MLP neurons of a small language model. Each row is named by its layer, matrix (up: input weights) and neuron, and shows model dimensions 80-175. Each number is 500 + 50 x the weight over its row's rms, rounded and kept within 0 to 999. Numbers have three digits each.
After each neuron's rows, "fires on" lists the tokens most often at its 100 highest values on Wikipedia text that the model never trained on.

L7.up56:546503474553423477463534557592499482470456485565488556475624498436529497555482475451475503499575462464552519571508372526606478538341459393490510458506486420500453463477523429407548531550483544428520549541445462573475445555566433547507519575589538467492510464473566506471588499414522415495
fires on: " ", "S", "6", "4", "D", "3"

L2.up1254:566498532477481518506408521546480430465483419525436605446433522457505473484530487435468501501513512534517477515395519583520575574595411570556477529477569473515546494448563594475548537481399498582547502514391532440528537537513431492408478468503540522479533383442429470497544514542559572543
fires on: " "

L6.up871:517553496399493416473532526542517508493559530513486553478509459469627483449489549598454562503489435426476514486542547498441586562564552551515483536479532452540453429443485421391503499575432510475409455494583490484501515511450508525520557530560340501458484447522462585430499467435487560576
fires on: "s", " of", " its", " Time", "b", " the"

L2.up116:420442523602513476550536629452461476533445519573583455426490540528572515579571529568496511462451582517478466314533472488501564471534555620551412563432515531558554543473497558462506521464572502468551517434489436478532490438557401524516529475441486549582437445503545466537577550523538485461
fires on: " of", "up", " for", "op"

L6.up888:481459545522385460509468461524476531511511473496484505430557500433592523639427364548456508558488473471536465472463521453541474486607523515486501465460448469459509575501489579491540475542584464534591439527513568517559540495530421499386458492543455494417440398538413503520477493529542606509
fires on: "0", "8", "s", "mo", "5"

L7.up10:430536456544551491393446492459513510523568527455481475478482537515537517491438448385482487522529538415564597524488390522509502540542437475546542448351508511434533484551514528477432559462447534445509480469420418519603456517501558568520464585482411512520500539534445452583471442479533484514
fires on: ",", " (", " was"

L9.up188:568508437471553532527479536504436453460520448494517507464504633470467492506553458587500556456423493504516507484585519541452483487378439496470484548417445448508499499494406388434506526531474503440472451540441504476516522623479531596508429470479429518490523481532499547480413417519553492513
fires on: "1", "==", "3", "2", "4"

L2.up924:541452492492469476515437522397492458483469365452434533395517577480497486458486456518570461409522508517470511468603559495540416554489433521414513457492486468470496460519454682469443433516476501482377509495430490507450400464456504522482438543500530517471467431568455458555421516616586605462
fires on: "\n", "==="

L7.up1031:482516498521484486436481539428556448538598580441524448517460536559416521519450574428416508493516469497507557583537469523475536539580386495512500429371543528446471495490517482583452610542447498499503504471560417537543466499495554485493526557489435453466465451470396460525489452458497488441
fires on: ",", " and", " was", " would", " that", " who"

L2.up934:501463449495552499483505551397489539454523554499514451537474548460435569613466506502433591458579491396613538522531525579552488398486505554521434493543394533438484472537562509532518481555504543566599529508470572556504516568471568522532494433487432511561562440470500485477478581494522440455
fires on: " of", ":", "s", " place"

L10.up780:547462462434519450468548446493530515491526440547563505481459499523492514496463434443514483429463420488535495478498594501430400462465583529510545518521511521534448546502547553497530493517451455543425581512381390494453465493486453544421524482539465511528430471454504446558425544537487447503
fires on: "c", " but", "en", "n", "y", "t"

L6.up135:528540541549530545500514504590501507459413530483504516378508576339538624572536518475470422569452585453454451529494469464554550492495548449527532393451483549464586525436556501560474515483463466494591475534552498528572448466480531501435529505492504551575458550638540528575598444574459502462
fires on: "0", "2", "1", " ", "8", " a"

L9.up954:592564482515385461441461509467520442525479485476588570466493502489573528455467480426462545417575499502554496467566524527479592498456487491503625514485413532435520588491586552528512483572546461508510464420474502497549528460490477527477412562543464473497462467453497437441492532602517458441
fires on: ",", " and", " a", " those"

L9.up120:500480440423513536494544450497476468395433536460488613456596469451564577479489493596509418553516474565514496493482568467451464491432489517516539443555562518416594498508442650461488515546572521490356401433498503423625487536477443567471461517440498445489523440565487412494512463517498503449
fires on: " of", ":"

L7.up1223:438489564499557502460550497544556487465560481462469491524626581499479549542541547538513501452591424550452492440531550494551466470530438554575512458518475529470523527599476453451463418443508522474569479578493469612433516472554371547520516409586481487598444428493474442528481552474410495549
fires on: ",", " of", " between", ";", " where", " the"

L6.up1178:573494560400515343541452581616577502492508440543482496490470510495523493559612506497486468486467352478469486467556537531548547514532455523429492490523594553531447479467449591470522520516510516526405511408476482545422549547575459553431572436504477478476438422526565470477549521504548578527
fires on: " ", "4", " The", "2", "1", "ed"

L9.up192:505398474405500502458539545461426551442494568532457489481529553456476451588615488524498520444461514513518490538452535557572576549404416542476507444378491487497411473562497500545482484482436541517532495432473427491454397551472494479455476517464507601436509514596514568449432496498584466520
fires on: " ", " (", "1", "2"

L7.up756:525461552436582530442526519440595509469418542541511482592449518455482373585465419512478434382604498547435451565445456525516407461546416509521356433487477472555519478546497480501462526540442448441349495515616510470469454484583571526528515521566485375512447483455449463469427579480499529413
fires on: " |", "\n", "I", "G", "S", " "

L7.up809:457543496442554542508498455492566513490449561486550511526519545474567523527521577480514436441521408535503499553513551439542510485580509528545526457536432428478610495543530500465542558547489528481521444429454492416457461520483493622465498510523520500486527588503504487450390601432485526523
fires on: ",", " of", " and", " (", " /", " the"

L10.up421:460531514529528503504459630544493489475458477475491406464493448592490499487519500478497434442573535468515557491615429429500579497485610559518564542542492480502460483404520458524458465547466475446503588487527457447522506476462369533466536450565588536606417471525438525445500513575458531433
fires on: "N", ".", " of", "age", " January"

L7.up1058:552466380459587531483512409425501510507486485427492533501456446465489456464469555577505512464570516477575481475530585455500495586499574470506425565549403483577589532440547414489467504474476541534488465431496511541440513519607503432499572470503496494465449481554498532538580500570574501520
fires on: " by", ",", " at", "th", " before"

L11.up276:492462486519641515477579419546472538483458499518519490519496494512538509499492532615474506425550553415549485459477585502493498516513495421504489596450570445583550533421566555456499539453543545548499432563570476511550551556523475591440554435566495485424492552539574532517469459645463437524
fires on: " before", " by", " for", " and", " of", " without"

L7.up694:516524422573525421449506517582510512497470560455427619456506487486566533545468435529452511451510399472526564456494540500435503451406523468545456467567411511535575461683479590537530519593539539515486512469458573404544505494517477472401557400595479477507540506558486509468448492435531580505
fires on: " V", " X", " H", " to", " Ch", " of"

L9.up420:500517563476443516552449602471510487500454454521428559515487440459506490506477515541453463567525454494560527590536502539500463486431484482557447462549528393512535517596518462510437505534416453531538516566481517545531415529529420542546557564524481568545569499476482467506577526462504480418
fires on: "2", ".", "6", "8", "1", "4"

L10.up1024:469491458456578577502554512506482456504463437439523465467499538495421519461485482479517492425603451477466444574450606491566434613473488437567423490571535495543537479522501503417466516464571554429502463498492493423497573570616520533528458538548499475499518511472557615543547462551465552484
fires on: " in", " by", " on"

L2.up1239:568491437492493438509511540489474504635556482428460457557481524505494356583416540467507542485457521459523496485538513443503427523530554522476450438514575507494479538499595542405522362541575542507530565457541521443514356446480407492507542484442474471636459480582519439478446419464501481518
fires on: " ", " |", "i", ";", "a"

L10.up984:400524563526476567495483422551440553498472478445462512489467523442494524498423506557506489414597473478504440606554592548560524443479568498477526483526546392590440557448501439551503462509478450515428456435439557496456436512553426420519642540507497467521478546470480444476427499442610470569
fires on: " \"", " Vi", "\"", "===", " Pi", " vi"

L11.up677:575521504573544495549580487534497551488576502452541536555580512433425489467457429523493436603565402482580464513466427444469505441500453481515453490537455568509523539470508557511513430542574437473480505503495603545560461504501515474454591449532446507386527553520400490552395458517402520426
fires on: "0", "5", " Air", "3", "4", " X"

L2.up141:556526515579568396523536550462489493450514486466390435485550534495528526553519501481511501503359395480599470620485545638462497483411422520617429495646512483547510438518554463489504601471501436492486469455425410490518561514524408497525430541498528578546553505445455509399481481522482485484
fires on: " at", " of", " At", " in", " County"

L7.up1136:496541514405444370538510567568586513423435512453569490485500468610419514595495468477514560539586517450513577553466469466492450481548524515559504566409557464562482540443547463508428597485470511464468582564510446489469547500438518520502580513445477506484603606489513424555571553472511397510
fires on: " and", "–", " &"

L6.up175:511484536467446560553504488453540470509505600565447421521483490522465554468487447447542421434472490525504502526471529453542495467472495504513421535471441477487519502525467461440549451523573457566531490510595375528505574429497497486555509460501515543564573507481511457517559559549581475493
fires on: " to", " with", " and", "d"

L7.up18:495434514420488559532567417578522450441485424455480494471504500504549511548452471557513422532505558542521519514489531464508530530475528502562410557559436543526427449513453467475486529490516432484551461561506345527512540500416611575624484459468427482553526599564410474587578508496529500600
fires on: "–", "1", "0", "9", " "

L2.up612:410447462586467514432479518496546453461395510582561522448444486429481547576485450378454476484526499522443536462520476622497527520536506448498511579448479503553506530511558528506568455479448556513514541469447489516492519487417566525510454436513529359553502420519367540458516532500505568501
fires on: " ", " |", ":", " of", "www", " title"

L11.up194:571479502559492570598515489545565503515480512455474526391470491506564457525629500584526517452469388510588451509482457463493496507474431560476580548505505489445543512537597470486486457484451444504568517506430520511511516567486486401454483517552446480452542470461464431576536573553524434551
fires on: " a", " A"

L10.up477:522424465555450515445493520510532472398499460467485524505538536492566407458500521520513542480510505504492493435495508485517475493464479629460607473432371479514444527481476543434428512547495480489516546527486408446496444413436492532521480464481576406513535413506509469584457540484377533479
fires on: "==", "===", " ===", " =", "\n", " =="

L10.up370:500486566511488614414502464456461469531441526535482532448631530525464461505490362579513513478547582445526528541544572472524456495582483502485493519521471452483568580506440505453481511437471496527443487474439461553549485537539500471546409514402522453546458491389450434443526612514526487496
fires on: " and", " in", " on", "|", " at", " to"

L7.up1079:488540524459492523454510512474514555585481448477609461459427495575491461520428400473551472509511501502419549461513479495505501499493446551541462514490485497524511539502549483495475432466581556485418457453483539564385446483477486526450532497475513624448508501506532443533470497573456471455
fires on: "1", "9", " ", "0", "8", "2"

L6.up146:518491579470479543495573565528536522478570509506474518548439546515555431557515519449416574448529468496483483467467506458510513503476526543511454503375484526475503449580475481474499450485480471436414512449519590496473660530565615499547520517509386535527534496469434431543576557499513547405
fires on: "s", " of", " for", " with"

L6.up381:429514465548501503529448575457514578489537472580476470495403457487524400503496540468432574493571450466477513431508532469477500403436514579566577567504483589469471507456525525569472499519462503553530587402436536560451502493522528495454444532564514471547497467568403455421537514547451496512
fires on: " is", " was", " in", "on", "2", "ienne"

L2.up306:529462492601493605567486573448486456501443506513555491548499384494517466591473518525409444458516454475499424471473452490539462564555501486535462525536463478415467555469498455490551575533504505503523437516526527469587551462515460576583514604608511443480444513543446516477395486494454465508
fires on: " of", " from", " to", " after", " by"

L2.up442:523527458557507561389495530472557456419529536568430488534444566485451479544478554485400504546432646499506469421512503504565461535430460553567466421422594546495520544605551466503527427547502513464465504436525547427411551436521486446539527459542436496550512446573484509513455489444488482499
fires on: " |", "t", "i", "y", "ed", "sion"

L6.up804:484600498524496474506458493487447529506527458530382592484463580481586535414491435417503512515510574511543411485486549517556483495527469480474463492364486483394541457542478439471447576503616464511513436487493495466526504535462581492464498501485505540511483596462450511521477512482467519486
fires on: " and", ",", "/", " ("

L2.up848:538434510474477518538561515497441452456473517470478487541524472409464621527483473499512499461573481434426481488423597602505520487551629513532424502490465514510513483484516509514504451490503505518605541502465397463426520508567562519515478589516496531503574509497443495465543551482531475460
fires on: "ed", " of", " on", "y", "s", "."

L2.up590:469488408496534553449519553440472502530435458413364578463477577454481537644512523510570497505483435523508538443514528533506497538548488520595553371493453493420574431595508535539553513499490447439527464434428470486529532545526532536557548473565439429534513420519502493493490601531517481494
fires on: " and", ",", "-", " of", " ("

L7.up1222:378569527510492513528452407461514493504472465508435515509486548481551534527488586474495497493501510492574478501495541472496472522538504557514531499541464577479486574476556600447511608552497522546499477453521410491507521436557548591598488482493445425497532612477453510443491419544546554507
fires on: " and", ",", "/", " &", "\n"

L2.up1096:515502539491468524526588443475531544576509506412529543517436548480543507460491485569423405486458458522554454443529454466400443473487512567467532530499471509456480440612460493510510566533548525494398438494573577496551524502505399488496532515492530473536509427585543574527569430458473460574
fires on: " of", ":", "l"

L9.up1260:533569498509620367402530484486534568513480528553511539503513574474582589515447412428483528420492401430448545495443477579496561595461500551509570476501479543502483475491457469465516456456589508503622506450446522467446504417463566527527523495519471550424521441492489520517602489525558505415
fires on: " and", "ly", ",", " more", " most"

L7.up232:433465511501474515522456466559438519526556577539433533411572507654495501558474538447501461472508550497494527582612447555586524506446546543563435534551481409511493487463370483506445550515462538576464486490557525502496486443502516585482564457492582450474459474554427560457541507505552563479
fires on: ".", " of", ":", " than", " was", " number"

L10.up484:626439606514463568394536515518458418504480437544510458520568563420447538450517572554529401446448561459422493475458441524469503440542578459528606485517470530496485530625527389468495490497456455562599440515498501616473453508539472560517480503535466480413500545410561385473506540433521412435
fires on: "ed", " known", " reported", " referred", "ated", " formed"

L6.up623:561445547501391456501542526525618456484459501541540456532433543445582564494485525443494457479451596410488548484548509508474529502606574505481427557576428558514512527548514482529532538501492438454515561500567484437452479455529495472513374373445510470531509481479520565401528613482517548517
fires on: " |", "|", ":"

L6.up388:520564499502562415510498548548535551500424579463444508565507609573512559524519456495411521475461538394464454581502463539569545429521490469445455474508388540491529510387470436564501420500496485483560526489533540533473481492476375553454563478545448537548464533458502503464580451527469526498
fires on: ".", " and", "0", " (", " "

L7.up1162:562480583509422517424474513563486475386517513484458489489534525489561537455488479484533544482500479471538478505614539517436465473506509471445470517626426484444562445469541496522446473500462488570559563437445522493479513457511506506373538525484522499532425579529499457555501530590504484497
fires on: ",", ":", " of", " T", "'"

L6.up1220:557517428536483535400580459489427404467541461507554520487546555542432547490487474579447491528523557417503409498491463407470474532436553465475515522486481496499512514476525491455528548493505537463407438509532537525465449630546553560477515513433410515467437497552555400392510612574495529479
fires on: ".", ",", " but"

L7.up185:526527565483410548474459480491586526428567521507507630422454480448539411536455562521474520473463422530468451468455471383472603498543587469528498519425466507504513450503534468543471583456500542447598507450489427571490504498469529462532509532415452553483481522557484550473506489452488529522
fires on: " with", " as", " With", "With", " of"

L10.up917:498603533510494594451560475532399517444519412629512509509495450386474450526493467499582535521452441432585515513459427456474500518408477400539557488468442490564497492511591428461414479482521508473469523416437472563501554589548599483490502496528598499423470483530534436481537551500562462516
fires on: " in", "1", "gy", "4", "6", "gi"

L7.up88:522427518456486612416626536482523474530472497450547562553517543515545487550624438469492450547516477468545429415499495480512405536507516546608416551423458513507510454496420580452436484546404476515390550432541513481475526520591430583562504440595529485528401556468531424398528465391428525472
fires on: " |", " of", "-", "9", " "

L11.up181:466434507504495498498544449550471457556507541401555564414540514539596567536468559479501478521509492576473519535472541485520584490508565444508445510505594500518499497468433557509574410462478501510552461421524429544458570492411505544520540434458486550563539540490442475463411563530483511628
fires on: "1", "9"

L6.up372:451527474415488511479435457484557521494525420471494505632519461447494543487491504450507462443449404506454424542524527510504478437487464562462571462540442560520527518512508472457457496510434476545502476401538522498490454502477483523440500413498421544564494591514492466518408586478373539581
fires on: ",", " (", " and", "–", ")"

L7.up884:540474518496455532445561447505498528505395526510498477447520421428545496527497443485559517567485522490429432458433494464461552483456545594557448472452510498473458588391499538492593495550530426614480566451555516513422447443601492452500490467527584553503441478514483476492505485435504487489
fires on: " ", " |", "0", " just", "---|---|---|---|", " was"

L7.up1211:512513502515496523444456561424541515491602451561514485373417561525486515467492510477507526535549528483425459494545475551557498488457481498525453497438487526465550512447528587534541590541487546427539416400504381552474468542535526481524502486574475401500595504550401492449496498436528484467
fires on: " is", ",", " are", " was"

L7.up146:527524481487434552455489495510572507438509479520465519433418520498555507552476567591461475405540490460494474530453472501570488409427457385522498473470582475560564398507518429489450441485523459561548514507538376467508486483545473474470475466578512405534553493524501429543543495468490528543
fires on: " |", "=", "-", ":", " is", " the"

L7.up313:400546514581526581467557494541597493524429511620412442511465403474560494483517483545418438452555563492511493519480490460444526494522507471578421521510500522471501559492462420372518513517485451455513430505492426445482513467434509517482467464495537468484602553435534539489433554550527452584
fires on: " by", " of", " to", " with"

L9.up1026:673488464492535498394549568454536414511556426513553481522474528406406508490553517484459459454514589402489501435520475538531558482574480548487615384522511530532467550449483456494564527525441399505522438570491543552533459512409470571540459462473496549507437454467599441450522527553470482605
fires on: " known", "ed", " such", " described", " called"

L2.up363:534527524555509473585465452453417502531542504409430452558468412484558477457504475560438554490487579457430509524499587472457535541453507556540477407519452498546525478421549464431476525632458497557514411505580489469480549492497494496510562562405532542431566461527482510472573499515628509548
fires on: " his", " her", " their", " its", "s"

L9.up1188:499499467482433545499430590505466496477512521508598514504568518444478497558475555481503453538567450456563506500536456431539507479442421414530432515568466493553432542512502553509446486525530476519547422523501566482522486459494499493466560502448511624620497476488504488556585448552491551495
fires on: " ", "8", "1", "0", "9", "7"

L2.up677:492402488597438515539543406448468429385538540502526476440536534479501496523514612470528566507518537531461514514518495432439406429433469450506547417526499496560538509475510525537458503529523520521417406464551525417553516503445533541484534467483512516485489475544590510437482567508417507545
fires on: "ing", "s", " of", "ring"

L7.up465:509530548504488588530487523492537470493497534477446489446483494457597550535503562556472419567487491536468419469452529490496501503549463404622521497518517413479538577516441406433568533546559495569538474470472436484532419448501489525484510500481461521466459594507466574494484565495501432454
fires on: " and", " of", ",", " after", " before"

L2.up317:483330480529481509489505515464445496556437650472406450505512519455556571490524519505455414461623505428502462470510489565489532532431544449466509537575446531472479484415518435461420534565483508475486512520445423527446533494520555426591516558487463461522434403536571560587534518504414500515
fires on: " |", "g", "d", "ad", " "

L2.up978:465470566542502509463520611512440562480492482557455434450441421389493486482558526479538457523572553498519624557436491519542499491484469494535508529601527369423437558485591502504508565622437440542445477455498460516410489508572516435520475546433438475536525448484574449463595559474460382513
fires on: "1", "2", "0", "ut", "ing"

L7.up447:522499528494557501509498459401515387464414409470447556491487611508496508474428484608494485490524505473442493469500508391478521553479391560598401459527534514555532520480435474457470497455536417436604543541421510509574459530497580622575436592549444427446459532542582494492515516493474484538
fires on: " same", " from", " on", " to", " by"

L2.up854:502474489579537627592463532510501447534501538519540455498544541509510487562480521539460451422520418490499521479468470442506524543558524482446450489452467485518454463536563586461486552494556550544493544403377537499522566561505552440473559471573420545475514379438457503501509461541592462405
fires on: "s", " of", " to", " in", "ing", "ry"

L2.up802:515462471530471468413522489579469493499512516567539431490520516548570447504436571429467464429499469492510521528499513462560546585569483485558494452522597394524469571530593514464497547473461485567568490439434533460469475477502543533498487400500609515434578511448451551514503483560442495597
fires on: " |", " ", ",", "."

L9.up545:521580474440504484561469551399531639524468481502495556519610528422524519536387488531500485455422468475481439459489552566419454554537498484452455507534431542517536454508473578545489511458464512533490525525493459540585473410518435470550476494399497484560535504502535497515531563445446507443
fires on: "\n", " |", " all", "0"

L9.up1148:457481507480476533448493566528405518524507438479466482474421586464536510449415516438478479509437524509478434586435573540476506478519474520541538529474542470544507467435442487513486466471468411532536522538477539516582506663456422432516526581458468472571493474541565390484496577570485476515
fires on: "\n", " \"", "\""

L11.up920:470468597513466528476468456435516476518501524451611486485407482514466541572431484505446518471413472517514480508465456507606576443531518515494487390517459445490457564449528487526543554646436598438473529465477530447479423483532534571527369549453504471508451567462519496391563445524483507604
fires on: "1", " –", ",", ";", "-", " was"

L2.up985:498507545597547529469511477500474485466465545445475542501530484571578548481450533532611513574468406506509475519502471468475511483454488491554496509493468498502539433552454520484398555484485505523555481432491453489560531499507528503530525506507500560501524525434515478474587481486550463522
fires on: " of", " from", " in", " to", " at"

L10.up1129:465539527538538456466467481579530488541555459524536459538527641528586493492505407457471522464542515461516522463465552508524459442531526577492528485524555534469496518522392501462442477397497519438481406419511453550495343511462445604504513480496511519533447496470471521400478467491533567438
fires on: " All", ":", ";", " of", "st", " all"

L6.up1152:480551416512438479469512432489536448462504402579500574454451483538459526434470544469465516484524504478549508503580550472386538455496518502539563521549447450512524528533604518510536440544484541515467471456472462508432568542530476541459501501531422475578388549546451497484427512562518533392
fires on: ",", " but", " when"

L10.up242:568495488497505539525580427441546567528513499572513528519503506622563482554483422422462452473524597434386506513495445506416479563487518508538490470532481565475476435504433503453544550535398496473467495457504530554571425545510522434501455483600494562534469465546464417424435593414557528537
fires on: " |", "\n", " inter", "lo", ":"

L7.up1229:503579502431601595468574517588504519562449506500507404428560528457536420497425471521483479485495494496544440584444564458486487512514446498488552482426510555576427519505428572429514533505586541418496448513537508457528464521549524456551411413510428449450502501518511513479401531559499538564
fires on: " in", " In", " A", " the", " a", " |"

L6.up991:520426545495437493427481455567488451507420518576556408522554471524516535562584426502559483491544594438598475462544462508491524474529535492505506479564578404528414444407521567525474533559468411466510487462518435528487441487478522457425458457450562531519415480436542530461490555523446495466
fires on: "\n", " |", "---|---|---|---|", ":", "mar"

L7.up399:441506473503476519418472543456517467497488438447489481485469512501530529519549429493505529544436480566517475556494527510486545530483496619413515441481447509558491557457470482522441515545423552509569505460514509497537434539394449522489601449499607568591534532529454503548465560510470451477
fires on: "==", "---|---|---|---|", "===", " ==", " ===", " ="

L2.up474:435518438496459503497555466468592421513469416554406409470450569482526542520560498475492504486576502443491468478460510477533551485513491469528483483546550548492526481527544461560406492473536472556469506516534569520420566471471572489501515518574476412554469456513427398441464544513540469509
fires on: " |", ":", " ", "un"

L11.up87:581506441476477548581478539434542537426605493483488505491641613510517509475497450568479450517449623503542455511488500499532494483416437573513483573418579508422441516472544432503435467456585407510502460551547449462505522485455498535468515484557543451486538600487424511562467528517472510472
fires on: " \"", "-", "/", " (", " ", "x"

L9.up1133:616543497575562532524556521555499432385440533483467543543626460485466587471461513539451431404503480526418507459529429592419523509499545522484491550520444487424566523551462593476552525511589443496386526495478508461535459458521486594492540512471492399446463543627530481516545508468502531515
fires on: ".", ":", "-", ").", "\n"

L7.up854:434554581574511547482542496438495532481469432527589453507468443467600480376453451567539565497551517518502576454603487465462554521527485545559468576511521466550498503431539502520587483458523464528606523527494466426437415592483459622515514500448455478522363549439484467526570483544510452530
fires on: " of", " from", " for", "ing"

L10.up756:538491473522550557494486483427448472496428515472459506458530500392524524544490594581467515425503458418478500467541492514485490437571521547584437525591484466441604600471486549539583570554471547456545444484532424489534420464470457404561547487509448518565458605475468535506488558494480503509
fires on: "1", "9", "\n", ",", " |", " ("

L9.up775:464614610512503649473503505475474447518442466456402508480594494594614472602477480548500518545500501529492577471552461429444460458533472464536450593473506516486505545489423460454545499432558517448535488451458443506619503515517537473582551528466457448546500434530507489470551612479507515582
fires on: " from", " of", " to", " in", " for"

L7.up383:490491530573505592570539544474557528526459506473533573571462428483578564485496452597468462525489441423494430485475488456462455577422485413479481463553509487422526513515493460548534493497594503465507468469491467424466528457523410613538528510481534448462565445507557503515482424483557503589
fires on: ":", " of"

L7.up85:528444477501600565441525470531452454450492540551511490426539584513549577515446389451431525449384484454525552521478415493525517477437434584470540556457507492532418556507577508515527415550535522621595522494437485546440464426516543533463520519486488523559518473439589428437530448491487519433
fires on: " most", " not", " is", "s", " very", "ly"

L2.up50:505527528477491402480448512434459392386527538460528551527613443476553534556484494487569475489405547501472517495442622428434462505427490481474468585540442424507577556432463525467477458545547496550442524529490444523527516556534479525555582485523538575513418468546548461506510459533472407443
fires on: " of", " &", " de", " on"

L6.up781:451596546433500529527474453501449511586537435422559496499427520519598563510539464549501448498499447489461484476468399522495494523484486569491434500484503429441527479536537464452512508570455595491454526459543478558500474512492474546479589542494535610494501542489525487526536457483476491466
fires on: " ", ".", "–", " of", "0", ","

L11.up755:487482622567445475594508626497425476528445514448519465539482436490522476481487593482547509395501533438480485514543453546551565474528587468540591481475487430438562465467556494489409586599490548509501449503419437460519474507447526480490486578438512502483509492470476369444519539574523513564
fires on: " the", " his", "s", "The"

L6.up278:458516508534513513505589475523541384522528462456569428416447467532563507546514452495419503535526460432514585565556510532493512479431449415515483422568441450418490556488471525516577554543394520435478535415535623421513485459442603561483555496508568512558602550569472539475469425521513481505
fires on: ",", " –", "),", " who", " List", "\n"

L6.up137:543475479439456549553563490487506457397437542499536513394492553520535489597454492583416543448555510463572449559504506460479531500425502446482513506446502537552406527501519562487439578483487558463529486557446390545463536561489485543529540448344445507434503558461484495485530492548463468512
fires on: " and", " as", " national"

L9.up279:549549486555509435474508522487465567523486467491461468520581484461471578540442480604535479443511473456525517588524578491464487439482504483542461503479539453467476488541395456477537499532419485515427551505498466451477423455403488498527422504575522564552498528465517494446485546551419564522
fires on: " in", " of", " for", " and"

L7.up711:530499474512494587615456517559492494475524545507491490478493538462414410539498562519506550469397474479531511544494407535506435595518453545546535464574543477450478474557500390565434508500503534494464535424489481530475491439447486528534564470541485522507544542443532410527524421548532377448
fires on: " a", " A", "s", " In", ";"